Part of a small language model's weights.
Size: width 256, MLP 1024 quick GELU, vocabulary 714, 8.26M parameters.
Training: a variant of Muon for these matrices, 560M tokens, 4274 steps.
MLP neurons of a small language model. Each row is named by its layer, matrix (up: input weights) and neuron, and shows model dimensions 0-255. Each number is 128 + 24 x the weight over its row's rms, rounded and kept within 0 to 255. Numbers have three digits each.
Before each neuron's rows, "fires after" lists the tokens most often just before its 100 highest values on Wikipedia text that the model never trained on.

fires after: " s", " d", "ou", " S", " D", "en"
L3.up556:110171123099162130104127073103101113119128149094156135127108166114129124077137061132110106103132134132093136133122131120159133140132122155123157159142169151108109134100102129137127129135141132124146114147107127094137122116166172154155105127136131126155127131106125087101104165106133134156099149114133129112075135142138123143121132149131141165117141099094149085152126144111133100118099126159121108109119145110130109142153176124161097136072161097155109182167148080141115134146145130135127145116134102141077147156178143122088161136110096100161133102121141120119102156117114159123139163155137161176114139124143145114125170086148118134156136135125096097141125132082129167162140101121089139111148094073058136126104102118140191139130113088133145180109132121150154105149112149

fires after: " cont", "at", "t", " t", "ot", "ed"
L6.up416:085164065132060131130164165132133170118122168080087149153098116141129098150125147134118148156135079120150118148145122130098100108129128127120124104114126107102121094094109147118149139090106084132090142135137134110094127134138119145147108133169148109133135132148104144120062144127117150137112140139100120160122103135140126110106117085134100126134152126145144113149129159140121104130167109126131116139135164102109141151134129085094133126141141165101126177141153082150094148100175170115136133167108116115116139121090128093143140196158120099132111156130077130123123121096090146171099148159151116118108106172129080153104149105114135166129128154181165145100121161106114148136159140130181129121127114128129158148124140133145171136107141111110133136110104088126113154163159176

fires after: "g", " Mar", "ar", "er", "et", "og"
L4.up367:094120154122143126081116142039115162133080133107118114133166143147139124155144118128117152101131110132094130108124085125151127125121098106095094116184140111118136083156120136173103125170166115107157145155150143136170110152125102120154134116116122101172127088115098133089130123128118112161134095160152078097161122115104091136104128135159122117125104101142112183149104129130152120143136097106103152104112104108116130137120110083138168159160133124130135071123119110107125158120171127121112122140127105138107134160132111136102126173133144124121103088140137168135123165108122113150146159155089151139207140146147126159122140104110139096156146134131136076092100106101152107122139146165154108131102115152105133145109098134124101120141117198105127139127151131130094120151169101

fires after: " k", " be", " K", "s", " S", "S"
L4.up297:096112094101149158158142148167189123141140113099100143085124116102106138100102116131097088090108141144160115122104099166124145141121113118104144173137128115102167140157139126113136132135096152109130116154154118162108064108124115155161061109156091110131164168131121169131128138179121101137144073103112121105120109104125122163174108125106124148093130168120143126117118152167141119102144106139099093092123154126109107167110094140103161140114150104085135131129141098114097117120142122105112157165111149112135143121135095163087128112110173125094136170107117109169115120183150110113140156156116165131121143134133140118145145151123144135110127152167130129109183071108136100140156160126148153136155117167108125121100112121141149145124164136147115147137105172156092121131098131

fires after: " C", " c", " f", " S", " t"
L2.up826:098130085151143164164150161140139153145125125114149132116129149122147153078135111148126109110089155150130150092128145118142133155140126131112150174155155102134127143118147106148124094118156104138153168103136130096145120123132152129144112106108133146116142121130101175077127138111127117095142179126108100194132110103108108126211104138162087100123088079138151174124133126126113092141144111155104122122102132160145152109155165146102112124142120130146176111118093141108171130080127137129147120108102109127163116104106178193109115137123134125154116089154102126131166144102098152123144133157092117109120136086132096140108067152111110118125106100097096110142107177130120116175151097121121173126163112129126146140094130114084140150103142157136110155105114102158154128124128119

fires after: " P", " F", "f", " p", "F", "he"
L4.up791:150194121160152137098096109121097116105158114107134146091136130126129126117157119134121144145134142099104134096059182140164148122133130117151136109118114121101118131131130119183147149125117103118120164076111087133135116129133144173135130137120139125106105169073117139123096109143098129141168148097119163133150131138104103142131136108094149119118124079097119134120118109118150139163137141079122103207103110161170104134123152117099137101063147122147154125117111169132158097160142135142143181159164151145118141087140102076165141120130113132136087115147115103147188111111122132110122109134128153110145133098164140160141125153165141105136108118109125125156130157155097146123114126158160113143084143139093142140169181138138131082077134117116119136152107140113108113145139144

fires after: "al", "ol", "l", "c", "ar"
L3.up834:146138133143124132095094147114140136114122145118132150156158141105122148083150122135122101082105129114122121135100161132076123091159133074141138127105101115120092138107134094131115145120185102110122143150123111127124149155117161108152083120138160126103084174148080141108126138176145156141095138167111126108096124087116137103113145125145149150162182083149131123150138140122125131128140127108123148092129099110130142136135123130123203143127118166116088153112090121107143120132124121127166139137103103148089124149121131138115179132128168092073149127105124114152162121139104145136132125151112151154106109190135082145139106107165107122120141127129136120128132122124143104141100192126137131128117107195109142158075123110113113165142102124094199085130100150167131104160104155

fires after: "ec", "ep", "f", "re", " P", "r"
L4.up773:133143123135081163114125090160112129149147109140106150141110134081165108095152111123121100163155107132139149118103129116131108112129151082137140164129173137110146129129115163098106096110122128115138089106182106128160128097142094114090080131119103143122119129090095131105129132100101107163137129151120123180141082133131127166144128115136101139153114151127177100122122117109122150134115126113174124154110116138129097102123145115093129155104159159120155107109085154159198138101150139147111115156115108096132097091134124111153086169098138151124134094153119132137146146138134133106144101116180142109207089144188113134121107158126173105165157133133100151093098140146128092143108097134125134098126114122154142172166169146149118105093135163117128097141113118115104100141157129

fires after: " part", " to", "ol", "t", "ot", "et"
L4.up951:102151102111113136123153081110117176147156132105144145146091127116209176141129112129106130140140123117148154122091161146107120127129122124169130154126124136066146126147161125148110137113153121136124137114099107139114120096127126073080121117155135112133145122123088146123058115111149156118093108122128076108106151154124097141091138117119121146130143174097122167131072117150163125140142124122094142120139126170122138087131140127122181134143129143150112127112119117177108147125168112108114127101100118105138089121093180188105124138169101174143162130124088124106133132082139119115132116106114111110118111158112115112111159119112117158133130134160125165128117126128107126109183121144175190101131131161113127145148141145188142123116120121139169145168082118150141160155122135

fires after: "st", "od", "ed", "ec", "t", " st"
L4.up72:143153132152169124154133130111121110145117162148145164117096156118134141166084135159109087113125135145113134128064130131135134148148097115136153075120155181143126071142107123110136113096145091119124142152166108132137139152153099122100128112153125151124082151162123112116129103149110185111110105132139132107122131150142069144137138111127112138125142148112120129138142138155123124132176101135120109163134125119114115113151105162107133149095099152090112130136133142130121154130135079196102134093099139125129149179119152135148153112112135132131152120097138112120109114135101124125146118125148156095151142139150100159166151139085089124193115159146140125188177136123111066156133121124165089131108154099112132173110125097123115072075149135143165105143164079117105119148150102

fires after: "c", "b", " c", " C", "r", "ur"
L6.up254:124176101158118183143122132139109099172142113156154161164171089126120131160122093141138136135105094123075112135101111114113132117132119159140123143126151157157106101146116097133101104100118124143115104093142139151121113158127150104108078141172109137149126105166101112137154120104104155153100154120166090149154167116073089138124121120157114089151146089130134126140100116122126122128132150140120116083133120100114137084159165128128154149106131158129098122124129085123169109169126164107127209073135132112144137180102185146113104112136134089154103103143113145138098129103113138093134147099118114107139134097125058114161098132133114122154131134133127159170119092168136117141111163144126132140117157157134114149140132178142150165129130115111109145133160120137102118128129086

fires after: " s", " S", "e", " the", "The", " a"
L4.up740:117158128094163160108103119130114111095117175141126147116136131152120069124143107149111139118123152135104156114133142113138108114137135100126136157114167133134111119152162089189092082148108151141156119152096127165118141147122142150076103135112152144120135163117174115163107157174145138132114156157162104124100185141106099166142132125127133110109148125150171091135130149139152100112144090137130098129114109136153139114135149169151130117105149094151135139115128086137095146089156114144083104139119110119094136116156161105109140142115115139113137114143085127087189080093125130144117145141174095153119164119168124089087076124101169140164105086140156134128122117080126124136128163117146109109127197130099116117159121123097143170158155158153110146126117140141126136148125135

fires after: "ar", "as", "s"
L4.up357:129135124177110163137143136121160115118133149062128124127150104136133118117136140125116093122131129097143116120142169169131147135135128069139157119147112162131139103154178115141100096091148125118108122149113149143187129121129105151142134112127121105130159117112128097080170186131153100137096088119111069139146102107090105156141136084122117145110100156117152184144121118121100121140127097116153128114142107139159148138106137133093172116118147161144111150134077101101148144141077090164160145114104131147143145141112126132134160119116118140088152156112174197131126159109108144133112118121084154151133116118117098124175113148119107091126115144143116120105146086150141109118115132126125122180124095189105099164076100120118116144125158179135114139142123166112125165128142106

fires after: " L", "it", "en", "ot", " S", "ill"
L3.up45:143155136165128121116142113134155126092072202135138134165139131114122077114090115100146119145120144136116130124150132097128146169158089115084100122145108094114122144148150123128157166166091154141105146167116127134152162140140148106119167153091113126147138131130103169142166105126126141112117154126129117061129149099118083123119098134147147127149130091132132154110099127105136118141152140129102144140129108172150087159139191127125121143157174101117106148097136108152110132149120132146152093137157107125115132155136087110094125149129144149123097111117102133165111168104146125088162111113164128123124175125093136125146128124138181104079111162099086105085121070153118103095130134130137118133127096121093120142127095109135114149147146145102162107122154095162076167098129147

fires after: " O", " o", "es", " G", "ire"
L6.up240:140135148142088148112163072140132132134124133128124130131108153116120105143130145168105115087144116150135154130131112134127080117112121167088145100142142132134158097087148154140131101128095074150112091137103141124135168099132169203120102141145117147090147129155118087159131132152126144133119132125115091139104143077126103117107101151137098117179163147132100141149131137127115130102103124145124129108126125100174128157134140147133158158089120121123106145162153143155190099145115121117123151139160146093113127089088134127090111097120145120158113123104119122166152191127125121138103124125141140082085093136112122081105102135138114137203145149135150145111120177121126127102128146104124182134105140119101118135176158124131107061135117123137122125152142174160107103109176142

fires after: " H", "f", "h", " J", " F", "i"
L3.up582:154145099127129091107069150131082120099140114126124140151093127086153121084119127139137132134135146080099125156139184114151146155090159129121166138094204129131144147145104101132149124107157110118107096109111167121150133109110126113143095123138137125105114116101118045113090125113162146142129140205158084173163130144115126153152113131126119152128132094092124147130136155072167155091122105130142139150128140119151132114132162109094142126114175104142071084096135118121158126143105141130140175144161109157134110110159147114120147108102146112118126107074119136161141154105145123107130119131153106130102127140175130093147138119169110148120129142116116083141134113180097139149144110130136135111074137146113141148141148125172098106136143134102149130122107127132099117120157129

fires after: "um", "p", "c", "as", "ad", " S"
L6.up631:112115144128119118128130122078131152138115182087139133122121119114114126149125131144131105063136115152137126138119154116132138110138085145161077140172090114141130121173148149095168110093118116142125113105108141177077102121096123162120069143103096143095144155136129152118147148105142153156124172125144102175121112142150119097134128140129142112118098132147071124126100164115148121128120117090157147117140127132081112128133144103160136099113111106171137114136116182129113150161160146147128108124094115113131154168123139111134116146130092164123106107116100195119137112103160129128169136122150103124106121130159097122104181156152106128124084168140105160131086131142079107143095136109157111101159072156102160143143120098123141150156179115147128161153111135169131143103123165

fires after: "f", "ol", "es", "p", "l", "ar"
L7.up278:157101144098143119144143101114147126099062141110106123144158163148144128118160106133163111090123151119077158156088149157105086158148165148139121097116131171175124068092150156127136073115121129130123152098119140105132136115096112159141109156122105131123133141147099121142127160088156109105164187149150114139078106139085084171117138129118095143125103144141118105106118109128084126088098149088141209133114114119125139126107137146111119124108134137131114109135129119125165146127131129159145153110123162110141100141149147135139089120149139108121116146152137162136102108114122110141088113154158163141140079141139128099123100154119113110126129144116110102162151128118196086127155137169139135173144129167118097109147101116154085176142145124156108125129118150153122149147098138

fires after: "c", " C", " c", " t", " st", "ist"
L2.up455:092089155148168115137108158116107127125104116134079179122076135060082110129184097154121131156144150144149116080136135137116138137119118128133108092101111145160107089117122166142121087104181109110107161180112125113148120141135107120137121130128101148160102153130112116136122138143119137145127140144119097080182131126121135065150121129122138140107095175175129135121133066128104174119155162119107173134127167107163138110115127126121165117141139086126156142147133080112099146130134108112135085151146110118120120130110156117118152091113101114150106121109124113153111142123130118091137105128169148129119143153104120146104136120146118103141147124141130146119078167136109095148106106138143121162211106106091147102148129136137161155108098163156118124154126120121109128128144078

fires after: "es", "f", " m", "le", "ro", "is"
L4.up396:178079108146097131127105205124158128122152110055110113143156139132127117152113095181118131137134144122119148135103101107093139163125180141146154093124173128088140110201160120132150121113106102108119124152098110145161135122135134123121131128149113117129126134138127125114100113092142130106148125102120177147103089108155134141146134155132037111131109103110113112124123076090084137116130116155143181156101098085093147151095072153090103094147142170106122138149139119133156126141126148147136126131104112153116118152150151141164117162167129091130145147129145144132133132169137088140121131177142152108129122129165145134140161110121133159105100102064133149127164102095135101131136107152138137145115139142148153140136109110105123134158113122098104136118145124143120137130109107

fires after: " N", " c", " C", "l", " v"
L3.up19:096087113122123129075110095104114145123136134105190160115097110104115103162132140125116141133112150171142141128129119142103094100177112120116111106102134125101107097123109105122132113160134116126127152129098130119121104121166184112132089135110111153164171114122132137103118150124171107141104105100111194122154149146107129131126090123170115120192103104100087146109142093155130144132153147124153132130142117129175143146144142102150114161115119127100120112129151093135154143134135131125148134110115180161136150162141117138119192151133163086101128137105171083122130128127120124133066139139138140107114141100165126141132135120176113121114137159147144100135098138065083083128159103183086167136150153088151144148153130141114140118139119112143117137101104067142163123115106142

fires after: " P", " V", " p", " g", " v", " C"
L6.up544:095126109121132132121100102146115091115111171128127117154158110099099130117141161143133147127123151146134119087120136137132130129162105134172112104145136140131116134094106133142135118169154168124132130135081145142133114120119109110144115157061089133181147133138113117148150129112112157057152091161124142128108113136123157116063115182146102130166121108103158131097138113155092157134192139114097101164134108105129154167128128114138069156089133107166112155115151139102153136172111135094148119094105135119153113125121099124093119105173151129128132107157132122139107119115121134131145150147118148134084142110127107146153131076155152157178103107182107130092096130112139113106113154137153165165127199113144154123077134154104163099139133092107125135108127142128154149153116127

fires after: " M", "f", " D", "19", "M"
L3.up840:097127176177157147148080162099129135122136130128144113110152101130137148119142098093209092113069142119126110066137115102140113128096151110167143120146134133148139152125156150108132099166111128101106084144130108137116140121168127130126124074125136137159125150133155152155106086094134153156165133138105125095089126147082108139115141143144120141156129094127154074131139183122144151095118129116119132104092128126138149143118143159135138175095138128128137126124123098148122142127158144126090150134170135058091114146110112148142109152160156130140089153139161136145113126145100092169142116120114077102140093160156127088140090148106109125153105110104107121128134150094095137121143158160145120135124144125141107111144164110145125118133102183107083108132103149121133147104097088

fires after: "ire", "es", "per", "ic", "is"
L6.up492:155162157119136154124124115092154151122143168099123142106117166125083103138127155188122146132131135160094158149074130117083093123144085116123102100117131144151164107072123132160120123136176130140104138144125127132116103113142145180106089132109112126122171121120069121163094100110141169085131107127128111125126117170112139145142139119116147102125125116146159124159148091083116108110158098076163129106121152153162110144088108126107130138141141133128123195140128129118135080129139140115128136129178154112086136139142092132124113108135120143134066157126135134135152139091103115122160108133142128152140141144097112106086137118124144143168091146140125090125123138136166146138148098151126128121161204146101149094153114154128103125136119146158097140116093114094105117095190116

fires after: " m", "is", " M", " is", " re"
L2.up831:123117115095113108095142154093129154094157177141146148126123123139103160144148115121116115131137134136137102104091156115144157140094184167138128088156178106126179076111188131174140164138124118094142135127109119143124140150107119095155162111164104114130105138147093096139128156113122139106111137103150134131097084131129130119120082141133092083117096134096123161125136120120141148136141161092100114141113102093081168165104128131121118131169133128103110141088087126134138128120182142126101120124148091164148153164158107110116127195139134144144166108144169098091118145135111135136146165166123136090136136174123127152100139170143138150120123130105162113141130138078109129098130142097152159136136132090128105122134102172146076091115098120119125114154157148112103106140104106

fires after: " Ch", " C", " c", " ch", "if", " Th"
L2.up181:160127133144174161185133112102116093098132156144131150143108135105128114141127132138096156128126180157139170095140164101120167085130095162125137143072127110184130153090151163115085114150133135123153151126116105135147130117151135107145110120130111102162100160101124113161111176130133122109153127151148094148131100172085179108138169123120113151080119134144102120147101111121082129085170126119158148156159168106133150146118101125134146147124098124135156078148123119157082120143156093143078107159109085126129127109107087152147084145116125132102153115152121149118163129122112102124105117132124174142138114154144132138121136148156116129122100099136069144120165109099112094152134167120114104120156055099155112135142150138109130120124100094131138125125139155128133149126134094

fires after: " M", " m", "\\", " T", " S"
L6.up780:077101146143134123116150117136135126116145097152136126135144106139155083142119125097152127171118087109100132107158107131103088073145094149095126098088119096099181094124143116118140146135169137158138170127095146126144131133112134147112105091130149171138145133138154100145155073151160108113104156176106132132101107113145117168112167101153135080109119144111108112116108108123129130139139140124110103111088143124113102104148116144182121159173101109146114092125108140112163134103135139129125133091100108085130119159114166138157091137108104160194146144111150133113095112160163148131136118148159090111178158136139158097128146163158157142116116129119144103068095089160115141160166142107118130127153110115124162140115147146113121149148135124088119144093170119176140125142138136

fires after: "c", "ol", "ra", "in", "or", "u"
L4.up221:084153148181166150137137099079151085129111117147125119141119110139153101098160098130110100119147108135106127104116145158189142112122138131118104125133112140113179141147117105110143109122081143129149169123153107146117162183144116132092150070159114103130123139134163106153098148100080138152133159166156118128158109094111176154148114108165079143065096155129120091162173138136138168097115147139155180156125165149132113106125113139129156108124124148101125112101143152132122062124140177127100130134163093129130143111143163142092132134120130134117132119129119101121145113075127090106149120125126151090120133119151123111140094110132122112109120142105120167124117138175109124133135147143151131133182170111137122103166128131113176126121103132099141127114136110085139108083118112

fires after: "em", "m", " for", " ad", " The", "o"
L4.up959:134138144155112143133138143149073152167149147133098117134150122121139129121189122105141107137124123118088113159124153117116114139106134122116144101173148128166140164128122153127141116158099096067123141122135100077141115142144122170161098149093059105073177131103079135094083140157159160116158145160112159116124098166106141161130133157121126140098144129104136111147117126120111131118130126122112096105124087117129095129132095131149115143161078131179160140125141108150129131122139117104090149154122114141145123124153115144131110116133134114149127165148126122131087126141148126139102122124113130112101151145133157103115107074131127186157130102111125131104095065094118148117138153113140184125129119123097112113082096126169110149183174135162156143164095161113156138152088156

fires after: " m", "m", " M", "em", "y", "ies"
L4.up199:141149096158107083092160132129171143132138136140144124103170117142103127114154118141059098096125138126114111084109123149120126129124126138110103137124138082101111096119132151133103091155092081113166124187123150156108120134130137119118136100181107143144127081178090091102131137183150153122136161122125085135107131106137100150108089111143120125140115123141131141111106114089104128146128111142107174140144159102130152114144090150126086134149119060133116146141141157108113109121154090116149137139130154106152148108159100131142110102120079132105132151117090136119137077138130133113199151109158149114138096130101123103175137122141114148131179110172155172091152123099080149144136129134139131168141117139145096115117119150118135130180152140114140120155097111164106125100151136

fires after: " N", " n", "as", "um", "ers", "ess"
L3.up236:130112085073124141137152121116160157124150113053182145120115115111135128145084157129153094105123169116134137126164150145110111126095129149139106105124152140168101142159131126088154116192137168140121112109123096142185105114102124092114135151140115123105075125103137111120137146166123152133131125162146104176098119150129135127109131160131175113129137129113118147113112147162133150132136111114089080142107124143102093100104103149130129140138112107143106155108120145178149104161159102129143162126129155124157055070141132116125153170139100111144122097098143151100171126183136121135136132117152097118115112106156126108115123113157117124107120088125082143085122137130116129147136140114140141110123112128089142124166122095170138144097150157138147155169122171150131094101078135

fires after: " C", " c", " P", " M", "en", " T"
L3.up861:111092152109114192145145138100128122079184135113135130125136135073129138116135132140164126114119100128120134098136134094099119083126140168135179114149164111097128139121166112109124111153111143129191157116121142143171118111146173146145103137183090135159095128130166157091125131126127146143132110123110120150134161122100092160134091133168138135099084111125114127090098151083124150117111157149153094148099139065135111168103143115112105117170098132105185157138115122140128138118143127114127126123157099102149118169136140101152166179123115097132173081154157125115114117104111133147124127122140136161110140135166117130158120129123111076125139119103108081114106147143081119136130098158153115128161151094117137194103143111142115092101139099106117125134152147133135129142154117

fires after: "\n", " St", "|---|---", " C", " G"
L2.up39:106102120127166153132151143131084154163150146124154119113189141119113141154141103120123181166148134145131126112140109109099134108085092152176125132124115160137086122123125091123112115130152140132127102095118126151095154166117131174144158094154095146149152119128145112138140130098128160151166144115184116202163095134131133133105125140121081102128123121120091182101131161123149135157142163101148097124122136140133128124098125127140113158122167118124121153116133109177126147190102117103083136173155129147088090157156187185091131128141103140124086160139112103115131154082136142128127120101117083142170124094128119146107112126117150117082099106122112119100116124177103109167129110110107126161114123110116109149103166140149119140112138118146127096128086143122131148128140109

fires after: "r", " p", "p", " f", " C", "l"
L4.up327:177143114116171123121096165168093141104114152155148143087154139083148124110090118141091087142134148154152117077179151118116130112159108133151159124091116120068075119100106123144114094143115102125091115161136149144146146170151139145122136144164088129134153135092096130130108140121118134144110113163110110153109109109126101153165149121175134112107155115105128132179121109124106141184109103099109117101093096132097126129123180112127135142125109142122173083105091153123119153091128146137144136116111191111120131113103147157116123144088173067098128127161092102143170150139154129155154139097096121129121142129112136139087119135114121131117175164124155135098091121116122129097104121107117135144122127133127100131132165132077133125155114159138131149123158124154136135150135079

fires after: " c", "f", " C", " M", " b", "b"
L6.up213:152155103152122111109096138111132143117137114147122112125191124163088126124129098135165127123129110110124106115151119132128075130113097115054119100163173114100128115136167141080084124097144185148135136155092138174109132132113118157100147066120120157110115155158141132155135136127096160159108081164137103107123094182109113165141096120123108128093121145141124113132127144107112128142150164095128158144138124131108111112095136082131114153163141144120088157163147111135124136133157136159076122135138115111108118133107110102118058130141124120142135148129145137203111145108148097119088146152134151136178098106114100101130151158150118120122099103115094110134121105184127134129144139136104111128153171145168103142106119133160173115152124162152103133125135123149128174123124129

fires after: " A", " ad", " a", "d", "cc", "m"
L4.up139:139127135116150158071112149103108145157142143129126084136119127154148070111098107118144096124143141170123115099088126126156130099155075137118132072172145119098169104110134138115113140120164160118135117133119159102116112137117108124116123128079086102117137138115138118137114132111108141139177123153120152152142128081145112178140155120115118135129118127079119131135136138134120123120076103081134132104132103123162088145124113117111170143135100189161095141117116103118161121149172094143117133155132141088131124126119164138195155104102153119138109121128117164140126181155094102178174138109134142138131160125143128142171095148133142177160136157132134160091125107120152126162095152108103143119159155095132120134094093117160135144146141106117123141142133097124198116159085135

fires after: " m", " M", " U", " al"
L2.up550:166123114190130133107142124133148138121146117168094082153125082134135078090141118136092148182123124141139095086102157123113135126163144123112065127111101136151113142143111177133141102194141101099106120137114159139138141111128129141140082118151121093126154116152136099122136122101163147159174150118168139150154104140161129104134103116165143074146128131095146121133116118112099138120101146103132113152111114119133123121149111141143157112136154103128087126141125129138133158112156146166135101114163103118139118122123110147151071114086102128119153102170131125088116112137143096150154141108089178126160124094117087153123137083107148144154076083160140116124142122176090122102115158115097157164105118160138121144108141108152104180123158093132129135140112143132086107135093122

fires after: " S", " s", "Q", "r", " ", "on"
L3.up943:137135128094159127130142122115118135120132135116130169140147106107081113076132124064100130129160138123102148110152120130103116145141072161144144136172158116146132117090117110102158149114161145107104115143118146142146136104145193146105137073129135128194147109141146094124140102126134174139127116141158144133134109130155169113147129123130110128119118122125144133112146112126122179105132101100087129052083121149127131147136143125128108179132109148116115136113167140131095118152123132146143107112121155166088173130164103148106148139137095147172152167117106108175146106135134099115151130159106128106136181126131181145089173125135113136101106088076098103121118123138108127174133126137111142120115077140153133125120110142118179115103155155107169117118112122121054113154122136

fires after: ".", " S", " s", "el", "a", "C"
L4.up53:141118102119100102153145120114153119139157159123116109156155112123110102112115142082084160110133161108096115148114100173143110140136114143150152158144154166139122106141157108126102075108181176127128147111143133110101142098158125131130123133134117095174182124123082136153091137127164162119141091136112130148181142121125179148139173114092117127125117128133101055147169093152151143151146066098169121075098129124119129137103106134134149127102126086169130123124143147121117159163079141101148129129117169130152091104117130109162107112159136170115103114161125112118136113152150107146108156122118118150134180138149133156136162126142110144102132115097105160112108107167158114139142139130122165170131137163113133137116057105128132138112116113111092142119112108157138106147117134

fires after: "ivers", "r", "ol", "ic", "u", "em"
L7.up785:148084104126126126074135111121115128154077157101118157125074114112112082107153096150135114129166101154102108113136129106160152127140117107176150124099110146089145127143135126125144128087167132158124093137137078140113109137096101135146155127130113123118146146132161122120116127120120115150128142134126106107165130110149136132121164111147125178116115116144110114146096127134138121127143168129115120141129140095145186107192157134110196076163116086156102072107138138107110088086142120166115177120098146111144135132136126099139139178123115128095135107158162131150173144133084122118146143161081137105077115127151131088139120110121121138119110128121198198101132142129123119141119134112132129095127170134131118105142144166155157158115151124131171119149124163096137134109122103

fires after: " 0", " —", " 3", " m", " O", " M"
L7.up827:151175131148123116119111058145096125124130137156144116125132124154132080164123117140152112125108115189127103136145188164173149153106133126141137132128126131096146124169100128108107133165166097109064149133084139114086184135101094109146128145133123100128095108145129145161167112152128129157149127137109087127150120134142141104164112159146143122176111107073113203099127129107122145132134129148097132135142147061111148140116121132136165134108123140091096148114098147102147134148099128128144148112115127111123123142099113160154121107135109104150110092130060117087121112178127147172147134109147127140124136119127126151090119127118148149124087134139152053107089148135148122102106125134134146149166123101136109137118143153153093117096114094108144153163112135090131118115138132

fires after: " E", " G", " S", " g", " F", "F"
L3.up53:119113096132095151111102114095115101132128082094143153128151147128165100172136139129159130119119119140098129101104186143119111095157107140167160095144120127114124146166155131100151097147152121173073140170096144188120097145142132166127110137150151107146149089146127107127123113130131117136166136111162148119128126088139096128129138157088134116131130131187129149138131123100137133133121121114107110147110118108138132132138128125141132128128123061094167130135133176174107090135126180115163133155154148149146108126087113139139158102094140165151106102148140142135158157124096093118118123100079077081117150114150150080100158157122149122121122110093147107104071118116120151141157116120141100113112167112114125151146151152104102106107138103173108096136171116159086134113149164

fires after: " the", ":", " (", "The", "|", "°"
L2.up733:153103134093146121107168138100135128181172120142128128120144076112098099119124153157123119144134123150119119156124141143144181167106132110146147149158097123137092131144150131155156123123092129162129127149086155154147139135178122119108186114164146143122171146148157152115096108131119148120090070125153147124104138145160105099119108137122132135087137141093121089134111187112082103149168156136112159112116082121140094109127163094122120077149128160111132146113116153133161161117149165109117171157151137108114146094152167097099135147126120078119142141165160173103097121091121127141121165114139091135126175131113141131109154124085141156111144156117100120121119103142136125142111110147153128085123112097140110114121123102118105151143139132157127117141118101205136174147147147

fires after: " R", " S", "r", " W", "S", " L"
L3.up928:152093098116163122119127133112162171122108171139133118100155135111115131130153089127173080105154174127140096140112167106117151107128081101116116172133161144116149116156123165129120143129112139141099088119110125158157153118132132123128131115092086143105144134122129141137116126119115121147135099097086101096128149115112109072106101132114134096120104110136150153102102136146144100108171144102168117111086152158157173175096130102180169153125126132122161109128144131153139124123203143125151110080132107087124103149118140130096097177121147138116129129142130123130087119133110092128112131150165156166168142140123157166134145142125070141128168144123116109111151097106142118129082132129131154154183140156111113120129113136123066168124139113155136077092110121138122134140095154

fires after: "b", " G", "t", " C", "le"
L2.up477:167113112160141166118135157098113160132126136149149097154107147156128158119142109137098072153126133139137156106115087126123081130112175153110142160123131119129147133158147169138147129112166152132119114101159104110134168145121139162128150129145134138150134128149135100090130125164132096155159111125126140119138115136093115136127146138138129134145137090139087133154116142112112145079138128124141134168086138160140160152083118156113119169137173145165119076108160107140118193155136122121111166113159111143116079115127131149079102166145117065164100107114114130098138149080152099161150127097137108141131083170143132149138134142129087109113105124097110094100112154114105110147144076155088175123125148100132111132090130159135135092123088110163127160097131076098131112106119131

fires after: " B", "m", "od", "ap", "b", "t"
L3.up775:116126101107090128146134147071089109138143137094165075115128099145128115112136112151127087082097101079155147086122133117089131083102159143090155129123146143129130082143138142112125163108132104102100102162186118119148113139144132131129090087164122142153081147135136189098163134179125120172106098144110090130124174123150147133129136094139119106114142157112128157151120123141118122132154116109114108093159156098131098118151106139164127127138121151129104144134140117103132156143129107166143124130112122156099077087105133127171118133156127100115181147110153096122126153157125145139115114111161185099167148106140160160152151119122153119156105141172141136107133096141109124124106099133090095097098125135137125114146115144151140121111131170133178139090151126149159139174126137

fires after: "em", " m", "r", " M", " c", "m"
L3.up973:128158109150138136130141127125107092121130152150126140145146060168127107137149149085153129096138108126147108127087109132115076131156126128094111126118097118110144089111125124079092114144180152176120154116149149134125123105104153095096114112130146174120077149165162124121145109093125142122196134120144161154119132123129154125115121144120116103126140156092108153163123083130131161130114133122130124116088127132111096136173129098128099169144126126130124144120143132125101117090181184126067160103145117121145142166153146151093168151117115124142141126167121163124147128094123126130120144164126103121118147131151137106118103096105135121158087089108163142111124058183099091120131149119135127102129101165112102135106119165144163152134092090112099110144085127153108087136137142